Weights of a small GPT-style language model, trained from scratch on English Wikipedia.
Size: 10 layers, width 320, 10 heads of 32, MLP 832 SwiGLU, 22.6M parameters.
MLP neurons of a small language model. Each row is named by its layer, matrix (gate and up: input weights; down: output weights) and neuron, and shows model dimensions 32-127. Each number is 500 + 25 x the weight over its row's rms, rounded and kept within 0 to 999. Numbers have three digits each. A neuron's up and down rows have the sign that makes its largest values positive.
Before each neuron's rows, "fires on" lists the tokens most often at its 100 highest values on Wikipedia text that the model never trained on.

fires on: "is", "iz", "ub", "Nac", "az", "ites"
L3.gate215:523507519529497501447559486510493459486514513529465519507517568514454566527507456506504513499524483471531452478529495510535494462518544491482493531516489513519497522502450518490473477473463491519519495481467456471490451476499478476502489518456469501533521490510465521537562514466531488504
L3.up215:505471454500488496492495528535460458521498512491492513547462562487456521521459486488506489503469509507473448511509490507505536528470491496513535546499500541494484518494489532461505481531483556517520459528483534458436496493502552477487511444542465464482471494530443473477486518518549545494
L3.down215:461483520523556518496501517566470501492507520516524524528496547500493549508482492519462494528490527454495475529525488490490497498468480497533529536488474504500490498554463489483485478497515570488504473572523497432473495461487510479512506434522479472461508499520482482526532506507499504527

fires on: "on", "und", "2", "ax", "ati", "son"
L7.gate197:462496547492534552492533548484487499475513504529483485564464446482491537498495511508517505495483503488477507474526517495507487510558508501490477530480511538502471496502500513511515525516519503498493502479511491519529497477493521502548495486527544465563452492448480563470494505474508502509
L7.up197:483491529498479505521494535510549486533527466492501495452505474512488470537485474524527518539504477502493515491503543457505497477498481493465491498541457516491503538509466526520477480445528445484498524520472532526508482484532484509509454503477515508495491473507553531502493544497530489513
L7.down197:515498493543499484459529522491509534462486470508518500479482460499502483489497531479481466539487472516473465462493526476498504582509512535463491507498520475483535463513515520478483517494531512509485490567474502488503479496531515503514539500536464494487516507523490446490499490492483505511

fires on: "a ", ". ", "s ", "an ", "up ", "ans "
L6.gate74:477492510487456492492548480440510479494527449531509500508497515521487459527499520487522511505487526514484528496472529547501491520517498494483467507475514512495476549542521563494523473458523510490503508457519489470491510494499469549501478505456489501521456471522545567514483486460487473544
L6.up74:500503533466507476504540456493557494480518494481549453484429515514497501537503489509458493437495533513527515464512457526528539489497513451517499517492498456489486468513499472455497477494558546497482494522523523505512528495516516478483534507485470479499543516484491484555492531455517503474
L6.down74:540468492495489502521491504516489502483514528475500507490530510515467465458561473529504453492514478539497491517481522441501472516509490535549501466513506520518556518454504531537468545530480504523526494522486497485504502467466505491485471510519524527470505464470484528513491484525520495494

fires on: "ah", "ure", "ih", "ə"
L3.gate686:527528472503514470458480523488505474458537476509488519513539505516551497505491482485488519489484511505528528497521450488499480473514491536505493551481490498461536530486499498508494489492514522525514510507492502528502474499505565538514524539478474484505523516558493492446499490509528502505
L3.up686:482489466563485489509539504489486492522509482464525497535501490532505507552505494490501506511445501490459525444496452457477541498480538504499528479558528491523532489466504527465483537478475485513486520508409512531488485479510507499511530528519521515525519477474517475485479484499495490496
L3.down686:505501457479494510494498495514507478467501505492502500489523491524545470501483485461500534487475492381443518465529438483479487501491524514512492546550500508470504510496490508480482483486514538514526522532510544527522494526501546490510529518495490492517505558555489489507518489462499471454

fires on: ".", "States", ". ", "202", "States ", ".\""
L6.gate378:476527485490512483514512537495551487525463504530481473518502487483478513496504501465479521526478527504517501515490493477517505525540477485508494482483546478474538474484536530521508523507500572515529490489504499477564487488501487516477453534524534521500467497487525471524490481528466510500
L6.up378:493463487498541527453478526487445546496490459515517494490494559492494469547513499506511487491543529516492490458501527494501504508544492499539483489495501479489502530498526470493518512435444469509498510487502536471494495501468462495451470522442516477507509554508482536516481469501483489503
L6.down378:485486512500510472513509508477484507505527508480489534463489483501482502453490514537494498504495514513469521449486506507484466534522536469441498500461475531483495535536529523521516528449527456537476451484544468532472463461481497486498534526501495516501520454452501486529488493512520479504

fires on: "ic", "–", "8", "9", "ep", "0"
L6.gate161:485481497503494504552470460546505522537528472533497511500502510512520516499491464507493518517501509495524473500537515510508489488530492505486502531507467476604508491481550478502472564468479490499498481494505480495502472491512482525520545524474489492524455476492516523522510503457487529502
L6.up161:510521478493538501524508473524458482457472514501490512467521474512513515463473514491508484473490516490520479504538483492509517511523489468496474491484478461503546508491501491472525525511495495545455518496472526537486520509438519495512490505492445512499480505466497484526482460483475540494
L6.down161:496509460523519488475493467476515499514483502468482523495484507553502474516507491489501483459535505585523501471500494445519478487497487502476505497495467536505475485509509515475489508541446490561468494533481513483518513496452486495497522483508518509542501549493469485564562531502553489489

fires on: "ev", "ko", "political ", "economic ", "inv", "ski"
L3.gate674:523486517456515483532521471443492535466512474523511488508512497452479474467506509510480504503510498486498521475497498513536550508531517507488493459513533517481489504498491502514546525505495492476452455503510446500491509519501520490515506463484540522484499500459493512537489517507515492497
L3.up674:531508533451483485475526456453473472561482467498481538497544516539492489493468492500463497494492459490499472489523501493478479504489521550454518491519530467505515514477514525508491482498470492519495511465539490559526490484490501487506510527490490519513465470485511524520495538517529486482
L3.down674:513484493457504477498537488540476530504532456500476477538518487482514515507487529464497435485475514564495493499498489504510515520509504491518500496520471482500527498471542538467543502508498505512476476443468501516546496471491491516552510483460508527472524471456481500513482510481497544488

fires on: "198", "193", "197", "191", "201"
L7.gate587:490506526494512504516462522502480501508489485491545483482470525486463522506524512533501503467540462512508516534475498523509495508520457497475484502507522521503508507479510473523520517515517436506465496445515449489489504516501479534496487441466466524480478497522531495525470559468487462525
L7.up587:474490507533511515506533466472537534470477510504501513489515489523510507495479471494529506507494534498568467450518542501509542487520521518525523462494531516549468515517505516500498545483459511500485525465494501473555513473527531448507493491506469501513458508476486457500435454497499490517
L7.down587:497490492530489510464484483478523541495501520504565477483501472499544514519544535524499560473499527445476504472453468474498499469499507475469475463503498505443501501475494446495500479537488481501485495504538514473517456522509505539471462518467497491493511521479513506491515506497515538455

fires on: "\n", "called ", ", ", "(", "grew ", "found "
L3.gate682:482507479527505450484546484468487498490511497573518526492522543515447518547489493480499488511494504532491480517532489511485487518494470523478492518468485509480492541535527484486505525492510493483491536449501502547506533482506487508514482514454508538490477520473549538509513505481487485470
L3.up682:496502527516505494522513468507457505510514513543503467455513495519506536497461472501524501544506516523490536481548443479501510472481457508477484506513503477504494474485517484521535453447519544519516520521466494537536465506480488534501518476470539505490460514467567522480515549492482486520
L3.down682:482508470516487447489508513482497499504478496518530510528495532524528507529495526504504377499502489593517504548503528560444491500512520489523503492463484513491453555562523493501454535502469476482478512505499453502504537442534515502517513480477464502532485479523449493528506506526489499490

fires on: "the ", "in ", "re", "sal"
L7.gate195:463497499511499465497506533496486479509477498528493548503515494491463473470489518492490495473483510499531467473487464479485511529538505482485477507492548519505546517488498498503502545499511472505482487499546465527520481510489526498492500510432500522553524479460509497538485509503493515491
L7.up195:513518477509497480494519487479487479489506502484456478509513456497485523524530498499514497471525518488515470491546538491534494501497530485464492446544479522501465500499481518471506479511491461560506551509491479503502487525521494516503523522475524496518505495502526513474525472476533489504
L7.down195:468471475466470442510520496521527487503520540451463493447514491494487510475524481538486511503529538490521466502449441532477457486504468478459494499512518527513509513529519485440480506473494482530447503544504459545501547526494516485461525526472506506535466513517530510542505509492512503532

fires on: "fin", "Fin", "2", "g", "co", "Appear"
L3.gate523:522521499454514519506511436492525546520543482502507508502494507525463538491490481545475522510495482496499539484515512517489506496503542551492506550487468497488476489492506502496505530517528498503528468454561495469497503498536530498530509484514479502504487487476490528509462547493492477560
L3.up523:508484510470532534550496476510502545488528511516468468491508521477515570506483489522478506478507473475497546515519453449504544476469485498470482512488482497468443480503485511470532534524504508474506449498512505512467507473524485471484451493502512488511537522493518526509490532490466458476
L3.down523:491498527513495477472519501471499515485528498488525489451534489506479504492466493501485496494517482536460530512489476499478509492468486519456541525457497536471523481494483526490484451514500497494472491496480550516502492478491486479510442499537509524523487535460483492532476517496527422547

fires on: "is ", "was ", "a ", "= ", "became "
L7.gate292:533501497490507491527504497464494528491487464556534550433504524512559438490483491507479487526495505521518516476478483514518518524525521532504500442491471541509443522481531513556556517570483489478534476500462471523499523503479534472469508480521470468555470523524457519537490512465540463507
L7.up292:523512534437491541504519535496467564490511515498530511478564470543525500482481495481476497467525525510512523509564474500480525518530500508547478503517499528521484494510497500481518493489530479446518509495535492499508497506498487531520550545493480549549471513456502534527465466485536501481
L7.down292:512501503507514507522509488475517454536492485555455539462538478469472469511505518535446451531481506515522467513534503493506482503550500507504500514485504513491511529483510499513499477493518491469496478479530486504508516490505515482486503477482494466496517499473498480513485511469491482475

fires on: "az", "ig", "Kash", "iz", "oz", "og"
L3.gate528:506533498586502493483459531457508478488490520451508488537510485466483466525485462511512528527538445476509494494482528504499497492493457518494515545523499469497521508515475451547482484521455491505465464530472495522526464568482514494491510494437493501532498515472481552515451481502530482498
L3.up528:541486512541517510481487511504463510487522468470530453512517473483489497497441499511501515485531465487500472502517526505501484562478523486520526535494508477485490522499491482519481513510477517507505485511465505462556496488461508544490508458448486495535535525478470526496532497505479516524
L3.down528:517539504492489533504475504512473525500496514502494502536493504464488509487439535473479394502496462562481478481514502509507538479500498504510533534518453505504493509487489487489486507478504533516503526634458484462480546451485484476504542430460481492507507564498499492467508503488492505510

fires on: "| ", "the ", "in ", "0 ", "on ", "4 "
L7.gate203:512510553520512510484529543512479522518519541483494489519452537501499509477508479522483489492450524504513547509511512494508476526529508521485483532501505539519476493491518500471503470522539455506484510478493539477530455463496465461555465464468472506490502451497499498529557512486476458481
L7.up203:529504542527481520506495509478455501485467477441473528470467470483499499507521509545507479487506492516520533474499490495469512482470529447545487505489529475524520501432456520504463493524489461471518474502498524460510498456458506512501483534530502494452546510491534479457561510487495480536
L7.down203:512502502536488489505505464517513497506522456510495464514527534528515476527491492485530449489470500554432474490473456536502493460533525557515492424516498495493519480497477495497537507457514495451500466539507508493548512490499478557527463462478500513495517466532514508476457465521490509488

fires on: "-", "and ", "th ", "f", "y"
L7.gate549:477497508514506554464480503506549499463510486515507464456521492497504475502523527499526511465486484477515511506462502479484495543449491477488470471506507513511464544510497511476555480505542495472531497486523506544499482440516499515445505527496486497501502497496493442495504506478526530439
L7.up549:499526499512521479535562519502496503520522501505482513459581518494484494525519470520515518492512449497549495546495477489521471507453437516520492511514507473492523445495473521466488485483559508486500505486549464476525497509542501515506494487517560483499516493478463511504533543506468503517
L7.down549:479451475536479508491491487516504466492529537477462531517526516538541515482495512478538449500522587532487523514472522506476479483517493509526524508530544562549472557557474502478498514488485516534488500518475484491529502436495509499470474533457484508522513473514516477502482473510549490507

fires on: "is ", "(", "anti", "el", "was ", "led "
L6.gate587:494524503517505478490510539470527495514462536533446493480583505493491487451467463505485508540458554511496508492552474539515496528528496481457469496500520546531516477507465504517497477517499483508484480512485495514494470517515445504494524547525483492534490476510500447511473474501528457531
L6.up587:537490538501464487468537520523496495451487519552475482511552477516463469460520468497488490491487495482498527524544499465541501517508501486480527465475495510482461481511496493482556489510512503507515523503470497495475512498479518454529524535500484485501454490512494517495458515520529453498
L6.down587:530513539524514553516516522549461488465486497486469466458531503473504497508503521545502461476471515546461543517498485527506515478495499493460461506517516490469472492542486494508546463507501495549491486525496519484493469533495504456501512531496495486531501460521462534545497503512493463524

fires on: "| ", "up", "cl", "top", "ro"
L7.gate228:530511486478527513527501469488465525516518519531503519471513480491496558512476528482478545528523524454482480475539445492504474553470493497498475520498482567553487469484472465530501515546509467477477518504492495490557535508545496475529521520527473528530484505473461488498511502478472506498
L7.up228:548478477498528501487479494453476473478515466496517500502514509512472513485500477501474481499524517527530525529517456476505484455522472492492526399502476509531522494499501496494502509552475490516512508499490510473558521455507508489523547501489451507497535493485481505482521481546485490528
L7.down228:507469520512455489515476472524470513504470493517460522543458481538527538469489449516466486487512516491456542465491473501432521492513511476552499534466497504507514485492500458447481496498486514557511524493508465513515506518487492502506541506486466483503522501494472490512496465494483480524

fires on: "9", "8", "In ", "but ", "det"
L6.gate165:475505492488511537523484492522514489523482509481512483527516453441508507530506510533480497523507487499541448511521536511553506519480458497447493526536493525526538503509519519534481557516504506510515487486466464488483488510483518486522523520499485536495495487489501521493561480499529478454
L6.up165:508500493474515535529503508482502475502512454512505523513526469448485525473492549497510501495478510488442505510527516487480475502490502506447519479506476515453528463521491523464478507520497515554508482504523478467521479512488536428506522496516482536485500485521517494475498489514471521481
L6.down165:518473500536495432498540544520503471481488500500498497514483513518511481514483525529509472445496451525513500546486530501497543463492488505506512487489508527471484479538480480509476466510512537500527514526514488506518500481461493498525460508519483490455495492529508494473480478496548478488

fires on: "| ", "to ", "on", " ", "3 ", "ch"
L7.gate669:473539541518530525533519506475500495507508501564508534473481492516474471520469516501462527490544537476491532517485497552496502486549458481550479529449501530561478483491523511528507494495515508462494458507554453493525520481487474491483477548450498530503476498486531519456523489485512520536
L7.up669:508474517480464450501484509490531475570499462530528483466524524555482488497486536504492507493519497520524455482506514532523478476517503488539517496455453462498498509487529474490477474474513472538480486534505486539478464510507487501561456505533440527482518490450497470496517492496519500514
L7.down669:498488475477482497506488475504505501530520482528514464470506473496535507501494526530528495503470513508578481472521527505500500508502536518519513484504512494486511496487577501481502455502522497534509465542478522555493463507504520482488447498498498527496503527493474480493467527506522499460

fires on: ",", ".", "á", "res"
L6.gate63:488486481514507472484470522507497503529530486536504475543509474497508505537503506511515527526504520467504510497475513539498462525514500444489485463459447510530470485507468517539551490496533494486473496522530506506533484475512459489491538509516477512505437489509500544504503511486489521537
L6.up63:479511506489477475476494509484481499518531482497490488525500494502463483537484522535490469476497540518464502486521543530472501476551509463466504509535501521501512508526510499514520481449508507508525539501522463571482467518506443475513517509472487539518477480475525535497502473480473438509
L6.down63:493498481454465519496460478463503528479495471512525514513503502531490431480458500520504479507510466588527469486543467492540506507479536496478493503504504508492545491514486473499472535497488471507458538554475475487490514490491507487517513465470492498487508478497522479432513526482476496552

fires on: ", ", "tr", "op"
L7.gate628:457508545535487470500520514494476474509500511475486471485518488561484490460451509515507501540516504462537507532482521500514561505524492471509480477509561514464464543497499499483510506537517492479444463510460518481501555490502496544515489465503473513498482469501493506534502556461475507518
L7.up628:499514507499457514505506483535464522482513553500538508506480566477516498523485586546500487549530453499509504511526432496490506495496511490491480490490448526496482505486575497500480489480524479449524515512524523500503507495500511516508497535502472524497458529470526536510498487523482510515
L7.down628:496500485489507532478499489490510475490505501491470511508474476543511520521490529515479464500483505549496525559480450545526474452491485511512451472491460504492474467542484477506470505467492467478493478495577496506480515485529449482514473466469494510491497465517505525520462521503504481465

fires on: "im", ": ", "arm", "New ", "agg", "Som"
L6.gate576:507499494517491517503475451489489541461553484543480527515499488470483497511456518566506489558481479483529469517503499518538506541475516516474476485526496507518475490510480477459480534495503477504496457491504523485512443518528491525483541534517517491496514517497511507493525519477467530562
L6.up576:523497456528524509504502459512559477489564509521497468510520514466529543526514511490470525507464529488520474509561535499502505488453521480508506479528459470523525502464517501504506489532519491523505489491491510432492462521500477517552491492571488497539510500464487470525503477508506481480
L6.down576:501531501495466536509486529526504502540520485508464523512511486472517510500478479510526508484520502512481467529510530520546524484510503491502502514517553544445453472529500459506497503517478515516500516499531515489502468514511496485533517465547505520538456526499482501511473504508522441458

fires on: "his ", "s ", "her "
L7.gate650:462478510497524474512523477452543478470523466482516469493508516507446502537512518483465497517462485485516482491467496500511502548488509482507461476494528502481501484502480520513485493474491486496521481511521499512508483523524517521536499490466544505508511467492480478484513503498474515508
L7.up650:506464524514515502538535518511508522519515492457509498538493485539499525507489506506479508484503482488500528513494464488469463495473450500548517518527498517563500534506518523505512521472493533514511520468495513500522505468518477481479501520506494506509512506535507481457544515491467501486
L7.down650:516484512454481499546540477452522526441523493502507476477536499479457467521530549525450503500523520543518493493493520496516492499489527488472513511505503462476512492514481466473495506492504486507519487511513541529542535487485492505489468507517548508521472492490477482511469486537501513490

fires on: "is ", "is", ".", "it ", "became "
L7.gate281:477521471531498484528489508504501516551470519490482524479511511511516476462491527515508490514548479492543494497491458475465578513472485479502461500450501508488483534481485543481469486510494486450467445474501505484536526468499507509504488499507480533521484500475490544517530523485523468518
L7.up281:515445485468506510521526530512474523530473508496492543481506485552494441509487511554507523490506515516477551495512521488438492492491503531492500487494511528507475544555488532496481465542514504458514513493575532519515575455507495493492448512477474460523519521516537495507477507499506458487
L7.down281:517540521512536524478498502489473495469525521508429510505503469514515480519487514483498433479473503558515492542525525553478461471526488503489514517567514473440461482474471472511508517481495514478467527534557493482489491508481497555488521503445461518502460479556501554521474482515502557479

fires on: "B", "S", "P", "T"
L3.gate136:471512488541501479509469473427549515521493498515474554536526504483481518501508469493457511513485502490529492487498508511534487465511522511496458499458544510487541490504460513543502512478507496503514529523543518535467509490548482513506510566495444489478506489497492486482536464468529502516
L3.up136:494522491476510502499453474448507524485540509555523538482515487453478520513505474478445467491478502529462515501516491520579465506487512485541488515519504484519506482520490511538531485470578535496487559538506541539499535463500487538488497493525485495503476536490515472500510509497462500519
L3.down136:505510533474477527533475476468541513529498523547493513512496487459526483515512487475522429511485479526478501496521487529521484483494512494482534470504470501501477477501507518513500498523533502504484525647526519553522494510521507519488448469485479516487490499486519490549501510526468502526

fires on: "fac", "uk", "Vik", "ak", "objec", "cap"
L3.gate43:485515522483469504451507477461500532476534489486490492479514524517466491526527537520511557496518503453502511500488461511506481500538519531513469503512509473512492534486480532516498489507487538473521508505502483504496507489466497500483466518480507502500472508464510490463493496489513510498
L3.up43:528453514444499477484501461489533513471543496460490502529508491499489504446479513461538488506502498506488506506526478511485460481505506524483527493518507452492492538516476534507499487507486521496514468553493540487486479503465494484487485486500516453505499539497490463548487497474524496492
L3.down43:475485522462479442514515492517493504499493477513451486534504498551469510516496531503495407490508474539481486533528466499512471520531489505497540499467530475501516503490495501459497525522496501514490495555485494480474477502464512496495482498515523474502482506476504473491467522524526526483

fires on: "-", "–", "s", "| ", "& "
L7.gate257:461457471534533508505475513490468490526496510469537481478507507493467518500511449521503502471483482503480520504511529509529527516502507514452469518500465521472464467480536467502489462484481479480473543469516492504533512443553507497503506537474509438464501475509492500488479464497501493480
L7.up257:485523488503512543532487478468477491525485512510522481506505477482465509522475516457525484464515485485485467564506497509508524476495497485527502508536519504527483474515475491467511524461494492479505512502485530484487496522510516539493508515471488510478457532500533520488485447454498505484
L7.down257:510460497488502514480493477484483485530510457510498478546505493504500514452518542484469426474509560551491495518527528515470505467553489470506519474453469472493526529499529527487478476500514483521544528489464502494508488482472510478485503519530520493523503527515467517531496511484521462516

fires on: "New ", "Gu", "my ", "My ", "Attendance ", "ist"
L3.gate717:556531539491509474502505503557498491503502456525487492478526496487492550515510528504545504487525499493532538514470536478539489494519539509473472540498491518501493438519469467480514494498483500465485472493538470491499440516490482532541521503539505474519534486530475453464523509494478546543
L3.up717:532501514533493530466526505505500522467485517488498517503463442519463468527460483463509499487492471499492512498488528510536499451503494487491510507479506516474534477506428534517495515517469564535475501517474551516531488475523482537499547509490512460516519477520466495539472480516503472477
L3.down717:530495463518484539460536545528510502467543485477490489542469440513474505490510488482528443447497495533520487494489526519485502476461468515531529526538481525559519471481480521495515553526477493514505472536470502468520515498476495485504558479509514476504554473508474524510508493502503570489

fires on: "was ", "also ", "had ", "were ", "is ", "began "
L6.gate590:498532535528518465472474493486471529498533533485508490475495517493462538503517509484497497510511541506495509519504547519495483529514513498498485480457503530513467498487527498498507515529511464498529490448473436478476469591530457506544535512521540494496476501505552526551481519486537479469
L6.up590:477517530510528442467488493468510512459506540515467490534573467544488528495506508497490500504479481497487477480498506480515518487450534477473499492506519485519515460495455483537491503491484502544481497554466459504487497514570475468498525549476502459531506525474538495549478540492488485495
L6.down590:489503504494530479516481510481497494516488505503516533497455498555523461450503520482506465515501506530468522547532506555470513476520473528497493452473522540457493578519492518498504486523533443514496494474522488501520529494510470480513458473516488480485529504508512528502496493527525460468

fires on: "."
L6.gate29:515488567559504486526504539493515476488498508463519483505502491521504524463543526515503526491522511496492485474502482458509488500463467538458507483488527509497481476509540462510514475532537467508497508501476512483521462514490491525481520547516476535522500503496513487538485478475485502445
L6.up29:464546465496486489467498520491481525492518477470524517513503504464495436501545482482515498496481504476534492495466487503452507477524503477489502487527493546487536520489554457514511462506526482498517532499497473506490509527506498521501513533471481477497494508543491567480500452507459505486
L6.down29:472471514536506503488496496496557509483494530484499529501513499492480417470462508568494431474479492526516497519512541523497495494532501485495528465504532564501531514507466492534492518469489506494477553447486458516481485512500508498518535491524507487473482503510496491530507505493548466483

fires on: ".", "', ", "=", "Total ", ": ", "), "
L6.gate151:482518465543510492487510520497520542495556484516490504504505504476466513501522502504482529500510505492543465506518450471508502491515488513498480549458455507521566443499539476479513467480512520491486526496489487537480481491562483527497515516523527542478479495510519481490531523471481559479
L6.up151:506546526547509498499493485536522473490492515494484471494519519475490476501428516485490487495495506481482497551511520470471515507533490506497495521484519514520535470478501533529462484462509515484498549493539481531502531488507517526538496488459534500463495501523519484475486547510505521471
L6.down151:471533495497510490494455536517490516523510508511547501487469499449465531549499502519490448492509504558535496518448483482501488516520493536504511503491494503483494439440497467516488526513530487475500535519538518519469514519512515517495478471520513541488499535502487497501456469485485556556

fires on: "\n\n", "end ", "Annual ", "women", "itation "
L3.gate442:512485527528453526564507488511499458483502497496470503478517502546475474432523503509469515484490504510467486496520491439512488488523493478486516512505517474476521517515525500522517492499462490540511499480472517501545440515458483500525442464508508455495488496485483492494458522491524442516
L3.up442:477481490534457525551548483533499470548496483506490500468503458504502502477448474488499499499482501523500503530492504520522478507497509492503493567479495481513512471508497515471505506493480540520457479504497500513471471474501535494550462490531511492480479452489449484468478502489497489500
L3.down442:444469474543501494466503481514464515517525521483525503512513479480529505499503494511524387516449493587501478486506531519480505514506530521511512503450541513523471536499471498480525537478555506481507517448486453490478533494510497471477538516533463488512551485495485480478480466524524570496

fires on: "0 ", "f", "-", "1 ", "total ", "4 "
L6.gate460:486525513498538533511501516464527488458520483531490519498545491499481519472530514485491497502505494497495558515523487471542420517492523476533479519464504544526521503518512488460557518480540495518510505462485489521510441443502487534513516518476493510499511455497498494530524480498517498467
L6.up460:516534479467532490512496552497465535445526483481479505468517518494498504494481522420472516494514496511520523550487483538507470516496549529538490519525500518529505519514471497482500501526502518542483517494506480489501473493533520494479511492487530469503481492569511510494505477510491510478
L6.down460:467484480478514493468483498497441489480545434478493473520491494488534510512465521482497488515465498532477459516510545474485545538511472488543539476509497508489483520498484489508495493510489496517506536542499474475515570510488515458459457500479514481535497544502490510524532474480514514483

fires on: "of ", ", ", "in ", "the "
L7.gate136:435470526478505457511520477419514503445485499491491470472512506526484513485518484484517486502437523502473483512482495498539508511529482469456446467491482489481500512478525506481502530507514451504482472476496499501529507473471479508473477485481505493541496480477500484551549495507529482502
L7.up136:495493532519541515479505469506516498463494502434494465530489498537454533494461521504492497497559465486517529473482508546510480453537496444477511537504510498551491534562502511480516513528466499487508462504484517511540489545540468533473517544491458492537480488535465476495531491477506523507
L7.down136:520495513486463495526506471499505466529522505486478483480474514510535507490503446448522493481440518501499476460499544510528480510489478532484481441510504501497523496446505497537466517473528518508463476536514494489489513482481493482504463489481514477518476477534544505478492474510501481512

fires on: "of ", ", ", "c", "und"
L7.gate476:480489535548493517508517480487483526483479502451447517566504496519494494488505519497504515468467480462509522455545521517483519518500495436500473515542504498487471505472469462497565491503503502430496498514510498488488514472498514501515532463528537531500457486447531493520565536472507479496
L7.up476:476516536514466485493448473542486486534475530485493492487516539501475484522483560518513485508525476494518538500521481539520492506500488524469516454513482482534535508501540497474483478463487482509563501502508526495528521519527512500491438511471507511534448496524486492482492523510497512480
L7.down476:533506494507485519512481463531456488490509534472500507536512489479498510537498517493520474545462519499480537511469501522477487530544487505507470504533504491518480496526476490510487488489494524526468510466527515504515483552523520525502493512483492528539497539502514515466507506497500475472

fires on: "(", "197", "198", "200"
L6.gate343:447507554476484526485470517464480534534519498440509494529528521463484496469471497543497506483470484511532488477474500491542487533534480486530476511496480498472512520457523495481476511496521452476526531477475485524466520524472482501509469517493537488496508481510475535483456498505533486536
L6.up343:508500498501510519510515480495482497520438548470496483526551533502549487552482514531520523494454476506487532508477513481520513506489515541532494485548494482530544523490452500514447539491502498528512537481510519516506497471433484496463456471507506483547492528505531502522464504518507477498
L6.down343:500538512545516513448541496513535498522505547539520524521503484463495516481467512542475473522529508482473505420508475469467464507523510471505498463509536490481512509478516484491500493489477503497539507532471548498532519478478507509475485492507512516514498516506466512531476510493472536492

fires on: "of ", "r", "t", "sign"
L7.gate314:503547533532466478520563494474484492551503518563494506497514491549535497512488506534505510543502525484535509493499473492526506500513523534516497506553525480521464484511510524529535473467457514452505523499497478506536544499511450488542486537516510488540500516482478490511519494488507435459
L7.up314:532513519523498504490487496498517504503520490517512492455563505489521473541481537521509499511501479497440505533531479521483489488504500496489515500473469494524546471506499527529509492492518535543508499481479480497552490510503478505530512553514515547497540538568517440470494505535507536524
L7.down314:433461499491494501490563463488497491531516508484526506494499512512514496488530453563514520526508497537528503507520462487506517463492506481503494524509494567525542535484498501473471540511497494494505498462471514506478512505475526471483491504490482530524499532542503476472515493486516515540

fires on: "to ", "9", "0", "200", "Kash"
L7.gate117:466521574496529513528529497474445506518500564497453506509549496523462472488491536506512507537520476484482495514552491491468505553475467502458481480517524492522510496484487486472479530523485535512515511491491461511489473532472475505453455543487481564495474465470479538489477508499523501468
L7.up117:518551510494462527500509482517464493510558520459521442514521528512500444504496496522489500520521464485439460500495502537481517469511483520471572473485508510473488498466499531502491492476538518483503436502491491503493508526514496522483468494527475517463471509466525496501494511511537492483
L7.down117:528518479534538496467456503508538502540521453517463454519517472442475487498551511476518521522526511473475508498500497457501538498526485471497484506478504512515530492518501490506469531517486539484528516485447494522510507526497542479487498453491488471489492467559450506533490442490467513496

fires on: "| ", ": ", "; "
L7.gate210:493507502484512521511495468505514529512532487476517505514548500460493537508521479549497497445523512494530493459539513475506518537529503511487482515509468535506486470520521483499469468446516503535509473464512464491482489456563444506501502527498490500500452521493504470484527503470513531460
L7.up210:513500549557492455511524482498474467496512524519523464544505439492543524439519451490514500485518533509517504491559507486494501479501504511504494504497521507520493486464487481490518534505530514509537488499501524477510516469500491567525473508523486517517479499483477456524487485506510459483
L7.down210:472506535554501448467493487510502467536463476498550517512509461466502463517500487487508440525509516527488517499479484512486556462497515478499539491489508506500469478522500485496516525484527489553528503476485474518526484517504452493510513478495487492535531510500507460480503483495481468471

fires on: "Z", "J", "P", "j", "T"
L3.gate88:478487512493526480509505519519492466509490494526491481507470462521484481517504514504566529542492505474503525514474490511527505506531466499536511490497538517490489473481502525523487510476535514522499514508520497507473486489540476487491443540474523501482515504476508485542482462527522475483
L3.up88:501462531509489515464525478469483478483514479508503510498475504502480468483504481418466504461547477508541491514460519551520508468554520506491543520495527454485497471514538494496479496511509499486504534494493549535496525427479489499487524459485523479481510482481471447524502512480530490522
L3.down88:506516452522444502460477511454515506523522523497463492485512504487527498508485561526503479510492519487486520517504460463499496489497489496490495520524502474489496568469520531511500490517503514497486522568493475495492465463483494541541478494541484519512493557485481490538505489492511495491